Part of a small language model's weights: 861M tokens.
MLP neurons of a small language model. Each row is named by its layer, matrix (gate and up: input weights) and neuron, and shows model dimensions 80-207. Each number is 200 + 20 x the weight over its row's rms, rounded and kept within 0 to 999. A neuron's up and down rows have the sign that makes its largest values positive.
After each neuron's rows, "fires after" lists the tokens most often just before its 100 highest values on Wikipedia text that the model never trained on.

L2.gate329,213,171,227,210,195,215,177,214,217,231,180,180,205,184,187,182,195,176,217,213,198,220,195,171,226,226,185,172,187,178,205,182,224,212,187,192,175,189,192,186,205,198,178,208,188,180,195,207,218,214,209,189,192,206,183,183,204,189,190,216,197,197,187,191,164,206,180,217,227,227,221,199,203,178,227,158,237,216,213,217,193,192,199,161,216,208,167,194,236,194,257,207,158,237,216,179,222,193,199,220,262,216,173,196,199,189,216,222,167,224,225,213,190,187,202,227,169,213,214,195,211,215,160,192,174,220,248,200
L2.up329,207,211,150,192,179,224,198,198,221,167,210,233,209,247,187,171,184,208,223,193,223,215,162,219,239,185,190,197,193,225,173,165,200,195,218,202,193,204,226,227,226,139,235,242,186,193,208,203,209,231,204,178,232,216,219,226,200,230,207,164,215,169,195,202,186,209,207,207,219,181,233,194,195,188,159,230,191,205,206,197,177,204,196,188,204,203,200,193,213,188,163,185,169,177,225,205,225,241,198,203,208,161,209,186,177,222,225,173,181,204,212,191,202,188,209,199,188,213,186,218,192,177,217,213,198,200,192,163
fires after: " the", " in", " In", "ic"

L2.gate792,196,196,190,190,205,201,175,244,202,215,205,216,200,192,235,174,206,216,214,240,216,159,242,202,209,207,190,167,204,193,198,225,210,237,168,204,237,219,179,190,191,210,208,223,201,145,170,188,213,194,186,179,227,216,235,195,173,175,211,191,207,196,205,247,225,212,212,163,194,218,192,195,209,216,171,176,187,213,196,185,210,207,225,208,208,181,177,196,171,205,171,200,194,224,206,199,159,159,216,172,206,202,203,226,231,189,174,225,236,183,225,222,184,170,180,212,161,205,209,189,225,230,213,212,222,208,199,194
L2.up792,231,203,180,206,206,184,200,201,205,220,196,230,183,184,204,170,189,177,227,199,210,185,183,249,227,165,229,184,204,214,232,228,216,204,187,191,160,166,209,159,194,205,211,187,217,207,197,215,185,201,248,224,226,166,229,182,189,205,264,196,182,193,202,174,221,195,207,203,200,216,190,190,232,185,188,208,200,182,199,209,219,206,243,214,182,205,206,223,198,194,217,206,220,199,224,189,179,231,231,243,163,249,200,199,213,188,183,190,210,179,223,223,221,172,209,220,180,194,215,214,231,183,202,208,176,228,225,230
fires after: " co", " (", " ", " re", " by", " Re"

L2.gate1933,200,189,217,201,204,239,207,208,221,221,199,179,206,213,240,194,202,212,213,203,196,158,206,204,216,175,197,239,181,203,154,159,188,187,199,191,180,195,240,188,180,220,148,210,182,189,202,228,184,191,218,208,231,204,212,227,188,240,185,215,209,236,201,215,215,185,193,198,160,205,217,205,180,172,221,212,193,193,180,184,216,185,229,166,199,166,189,204,241,232,198,190,216,196,175,217,232,225,202,205,222,201,216,177,201,176,188,192,201,196,198,181,209,223,234,211,221,194,223,182,195,230,196,224,222,220,199,174
L2.up1933,212,235,187,177,203,219,211,199,220,215,226,240,212,234,207,205,178,168,184,198,179,175,195,211,205,215,220,201,194,252,209,211,192,199,225,197,202,216,144,183,196,174,183,226,218,180,197,187,220,210,220,224,180,199,182,177,207,181,217,227,196,213,204,183,218,197,194,216,189,194,199,193,207,217,197,157,225,182,213,193,213,177,201,229,200,213,174,173,200,189,207,196,197,181,185,216,215,183,162,210,217,218,228,169,189,173,193,173,237,230,208,195,206,182,201,176,213,182,173,209,201,215,193,213,152,168,203,196
fires after: "\n", "-", "M", "″"

L2.gate712,198,198,211,192,210,215,211,210,203,193,221,242,204,181,230,185,222,178,188,232,220,208,190,199,217,190,192,228,187,195,215,234,197,196,255,182,212,210,185,235,201,204,200,208,201,175,188,181,184,172,183,221,233,196,216,203,214,212,220,196,198,231,178,224,204,187,181,207,164,212,190,171,207,206,214,175,205,225,210,193,230,222,193,197,201,235,190,201,227,173,188,199,184,220,182,192,208,155,198,204,241,208,212,205,198,226,170,214,186,222,193,194,185,175,188,258,219,213,153,204,195,249,220,209,225,171,230,192
L2.up712,180,220,222,196,199,208,217,194,212,165,228,219,172,204,227,193,214,203,234,198,177,209,201,179,193,228,202,208,150,212,215,218,175,203,219,188,203,177,180,199,185,224,193,194,154,226,218,198,207,167,183,208,159,209,184,200,215,213,184,199,198,236,207,183,192,198,212,194,192,210,198,205,183,218,208,224,218,209,209,188,166,221,216,193,186,194,191,205,164,232,216,194,188,181,218,187,226,181,212,218,194,209,212,187,199,179,198,228,167,201,183,215,218,214,226,175,237,204,212,197,200,239,189,197,180,176,215,200
fires after: "-", " P", " s", "ip", " ch", "ch"

L2.gate527,227,220,192,210,178,229,172,207,177,210,229,213,208,170,173,181,191,194,211,213,205,165,159,225,198,203,221,197,215,203,224,231,206,183,215,193,206,209,193,171,174,222,224,174,177,201,237,233,199,159,247,199,205,218,183,196,215,231,206,208,166,210,182,171,217,177,213,192,191,179,180,178,221,219,193,140,201,191,182,189,178,199,222,223,176,199,183,184,215,226,194,228,233,228,220,209,189,180,167,159,228,177,223,173,217,230,175,192,204,197,217,230,150,196,249,171,221,217,205,195,186,171,205,230,220,235,190,173
L2.up527,207,197,230,221,185,200,173,186,169,185,229,203,203,197,199,229,170,205,202,229,208,197,206,203,202,179,211,212,217,247,191,237,214,192,245,201,215,201,220,182,224,206,206,176,168,179,203,218,187,166,252,184,223,184,204,202,228,221,201,194,137,229,199,191,246,183,184,206,207,177,194,194,181,190,166,185,209,172,176,208,172,214,204,178,190,177,185,199,168,216,187,200,195,210,205,224,235,185,183,217,185,180,203,213,184,216,183,173,224,214,194,239,195,196,190,190,193,205,214,221,223,177,173,201,198,218,205,222
fires after: ",", " that", " and", " |", " but", ";"

L2.gate2158,209,200,204,185,237,179,182,216,234,219,230,186,227,167,207,241,166,182,193,202,205,208,187,211,220,173,251,220,190,247,194,195,247,208,185,175,224,228,199,200,156,177,221,217,215,204,202,164,228,181,197,183,201,208,191,227,194,201,225,211,187,227,206,195,217,194,240,216,217,210,232,214,207,213,205,215,220,245,186,173,193,197,191,218,209,204,226,229,188,213,181,212,191,190,226,182,236,226,193,198,184,194,221,211,196,163,211,194,190,197,194,190,221,236,194,211,210,237,174,223,194,185,214,225,196,182,215,212
L2.up2158,216,221,201,214,197,228,203,193,193,187,191,178,203,218,199,202,196,200,183,163,192,200,211,141,224,191,174,186,209,161,195,215,235,225,197,201,188,180,233,215,220,200,196,219,219,163,175,204,206,215,223,181,193,206,203,214,176,196,165,220,226,217,204,218,193,184,215,177,194,203,194,194,227,168,214,205,182,197,180,192,210,215,188,225,205,210,203,204,204,240,213,191,173,225,186,194,179,164,188,253,196,225,211,178,199,228,190,223,173,175,208,184,195,217,202,230,215,192,211,208,192,193,194,245,154,203,215,225
fires after: "3", " d", "C", "D", "d", "g"

L2.gate1224,217,205,216,217,186,214,213,228,207,227,231,168,202,205,193,232,160,232,188,209,192,224,170,195,238,200,230,193,203,186,178,201,191,211,221,196,243,214,207,197,193,179,183,168,194,192,194,161,203,189,224,172,205,200,216,193,178,208,187,202,195,174,188,197,178,198,210,239,216,229,196,176,172,198,209,208,197,173,214,192,201,183,212,231,213,184,207,203,248,197,202,183,181,212,260,209,175,205,198,229,199,194,204,221,169,224,217,192,201,208,192,165,206,203,233,174,221,196,197,220,194,179,225,185,187,196,195,196
L2.up1224,189,181,195,216,196,217,177,213,220,202,204,170,182,242,190,213,207,237,210,199,202,197,196,222,171,198,216,161,212,195,193,225,198,181,194,196,216,208,164,215,235,238,221,218,198,155,201,182,163,207,179,212,197,208,211,213,186,187,168,222,182,192,221,210,180,230,192,218,196,199,207,183,210,202,194,205,187,217,194,190,195,181,184,216,198,213,177,191,184,188,193,191,229,215,231,211,199,176,190,207,177,216,205,202,198,176,179,155,192,190,215,190,233,198,194,209,199,209,246,200,185,239,153,211,201,214,210,187
fires after: "\n", " (", " as", " ["

L2.gate1456,204,183,195,223,218,207,191,202,227,223,182,241,221,197,214,162,205,204,166,213,181,193,182,200,186,205,196,161,210,206,222,192,185,194,180,211,196,221,189,171,226,223,190,200,200,191,182,188,181,173,194,207,215,140,228,214,225,207,183,171,229,204,213,176,182,184,187,224,201,224,184,190,206,184,206,194,202,247,210,209,230,217,208,162,210,207,204,177,217,201,213,202,217,194,214,197,194,184,216,176,221,192,230,212,201,231,205,174,212,190,206,210,221,211,170,188,187,189,205,202,199,194,201,193,215,178,208,222
L2.up1456,213,195,181,204,259,181,223,217,175,165,179,193,203,202,187,176,197,200,160,190,192,181,204,191,167,221,199,185,183,224,218,182,200,194,201,218,217,208,187,198,196,174,139,195,191,192,156,227,203,191,211,182,195,189,197,187,179,195,188,187,199,177,209,221,174,171,165,195,232,199,229,173,225,207,199,190,241,199,215,220,208,228,228,202,182,223,235,177,188,173,204,194,237,205,192,187,183,210,215,172,195,216,201,221,179,198,165,190,221,216,218,219,173,216,189,171,204,219,210,192,211,219,212,206,233,188,174,220
fires after: " was", "-", " were", "M", " is"

L2.gate1205,202,193,208,217,176,195,214,252,232,191,211,213,205,221,227,214,194,195,170,196,185,180,170,223,210,206,159,212,198,175,219,196,199,185,165,195,201,181,208,161,167,234,215,197,227,189,204,209,202,215,200,205,193,216,163,205,182,169,235,170,195,233,197,215,233,191,195,219,174,197,198,221,221,215,216,160,198,212,211,190,154,186,181,187,165,189,200,220,207,207,226,204,185,189,187,195,206,178,176,215,170,181,224,200,214,234,173,239,182,213,201,197,185,180,250,177,199,215,236,207,216,187,210,169,192,203,184,200
L2.up1205,201,175,235,188,215,217,224,201,228,184,183,174,169,155,190,221,196,159,205,186,195,194,168,196,208,157,213,229,223,193,181,210,178,212,193,192,201,199,205,179,182,209,178,214,209,180,201,208,223,192,192,197,197,188,204,202,163,178,219,162,209,186,208,171,216,212,169,226,197,233,192,208,205,182,159,177,160,185,186,222,179,176,187,176,189,196,191,232,210,162,196,171,206,194,172,212,177,192,192,201,168,242,178,203,170,183,218,233,221,180,192,198,222,176,197,188,210,203,189,197,200,171,201,191,218,212,216,187
fires after: ",", "0", " Afric"

L2.gate146,182,178,214,205,195,219,182,187,208,216,239,170,215,205,201,226,168,204,172,215,215,232,201,203,252,212,181,184,205,217,182,200,184,216,213,200,211,200,188,201,216,205,170,177,233,157,196,215,216,189,208,209,215,196,237,215,221,223,174,224,198,207,241,171,208,167,197,190,204,171,189,180,191,199,182,169,224,224,177,217,218,166,205,198,205,177,214,205,197,239,189,220,208,201,198,182,218,197,190,228,222,192,197,193,208,209,201,200,224,243,199,217,219,209,235,193,203,218,167,200,194,235,184,165,204,182,192,228
L2.up146,197,186,199,184,222,218,187,196,165,235,222,236,135,224,215,203,204,190,209,216,200,197,227,192,201,171,178,183,157,199,222,193,192,236,206,168,201,202,181,212,196,201,198,187,169,178,203,188,211,226,214,154,203,193,225,219,209,197,188,205,207,200,207,197,216,172,175,197,233,187,181,171,186,184,221,172,201,216,201,200,190,219,185,237,166,228,212,189,174,195,181,201,200,191,232,168,205,206,219,188,207,237,199,185,201,190,193,218,214,184,208,238,188,185,204,174,206,200,216,193,204,195,177,178,168,196,192,178
fires after: "\n", " (", " \"", " P", "-"

L2.gate752,182,218,243,184,212,194,228,231,186,188,188,205,212,193,192,204,194,203,204,218,178,179,187,217,208,207,225,206,201,193,176,195,209,184,203,209,169,196,207,206,183,182,209,190,194,195,208,169,240,218,176,205,183,213,188,218,145,226,157,184,200,166,217,213,203,247,209,174,223,231,203,235,203,209,176,181,190,225,222,144,199,216,172,215,245,210,216,211,199,182,210,192,219,216,223,156,231,181,188,186,177,186,185,215,209,195,210,213,164,199,191,223,180,204,183,201,225,186,228,221,230,178,234,185,188,192,238,181
L2.up752,179,207,184,197,198,205,212,164,223,216,215,167,200,217,201,205,240,201,236,216,193,224,184,192,189,209,197,180,182,236,216,220,213,175,215,221,200,210,220,204,202,188,238,197,194,213,191,186,226,216,239,191,241,188,193,175,248,208,225,190,202,223,229,211,195,174,194,190,195,191,221,201,188,170,209,217,174,208,207,190,169,184,205,214,150,156,204,211,179,192,207,230,195,203,202,213,192,192,216,233,214,198,149,209,171,213,225,160,231,203,201,214,200,226,188,241,184,177,177,203,176,195,203,213,198,201,182,168
fires after: " d", " D", "d", " H", " ob", "D"

L2.gate2547,213,174,183,178,200,207,199,182,234,213,206,233,181,178,201,179,233,171,193,219,189,206,226,229,219,183,200,233,194,235,232,166,216,194,208,237,224,220,173,184,232,225,220,187,174,209,194,239,203,196,196,200,172,208,214,258,227,196,205,196,220,180,217,230,209,199,169,243,213,205,194,193,191,230,204,215,203,216,225,209,191,170,195,186,183,164,214,216,201,223,192,181,173,202,188,214,216,180,215,202,191,216,234,188,204,194,269,162,204,203,205,196,208,181,197,217,201,185,215,179,198,200,133,214,164,204,186,205
L2.up2547,203,194,179,218,232,197,203,230,191,199,212,240,185,199,173,240,176,164,217,178,214,193,214,203,219,197,206,231,198,195,190,217,201,206,211,196,181,230,247,217,186,196,207,196,175,184,213,203,221,224,248,175,207,227,192,215,185,208,190,207,200,227,240,205,227,229,187,201,181,196,198,174,216,213,203,205,198,199,188,224,198,171,210,176,204,217,206,207,210,220,240,185,211,197,181,230,192,228,191,201,185,191,197,204,203,212,240,135,205,206,225,198,195,179,206,180,193,232,210,189,211,184,184,209,215,210,204,194
fires after: " |", " in", " on", " –", " the", ":"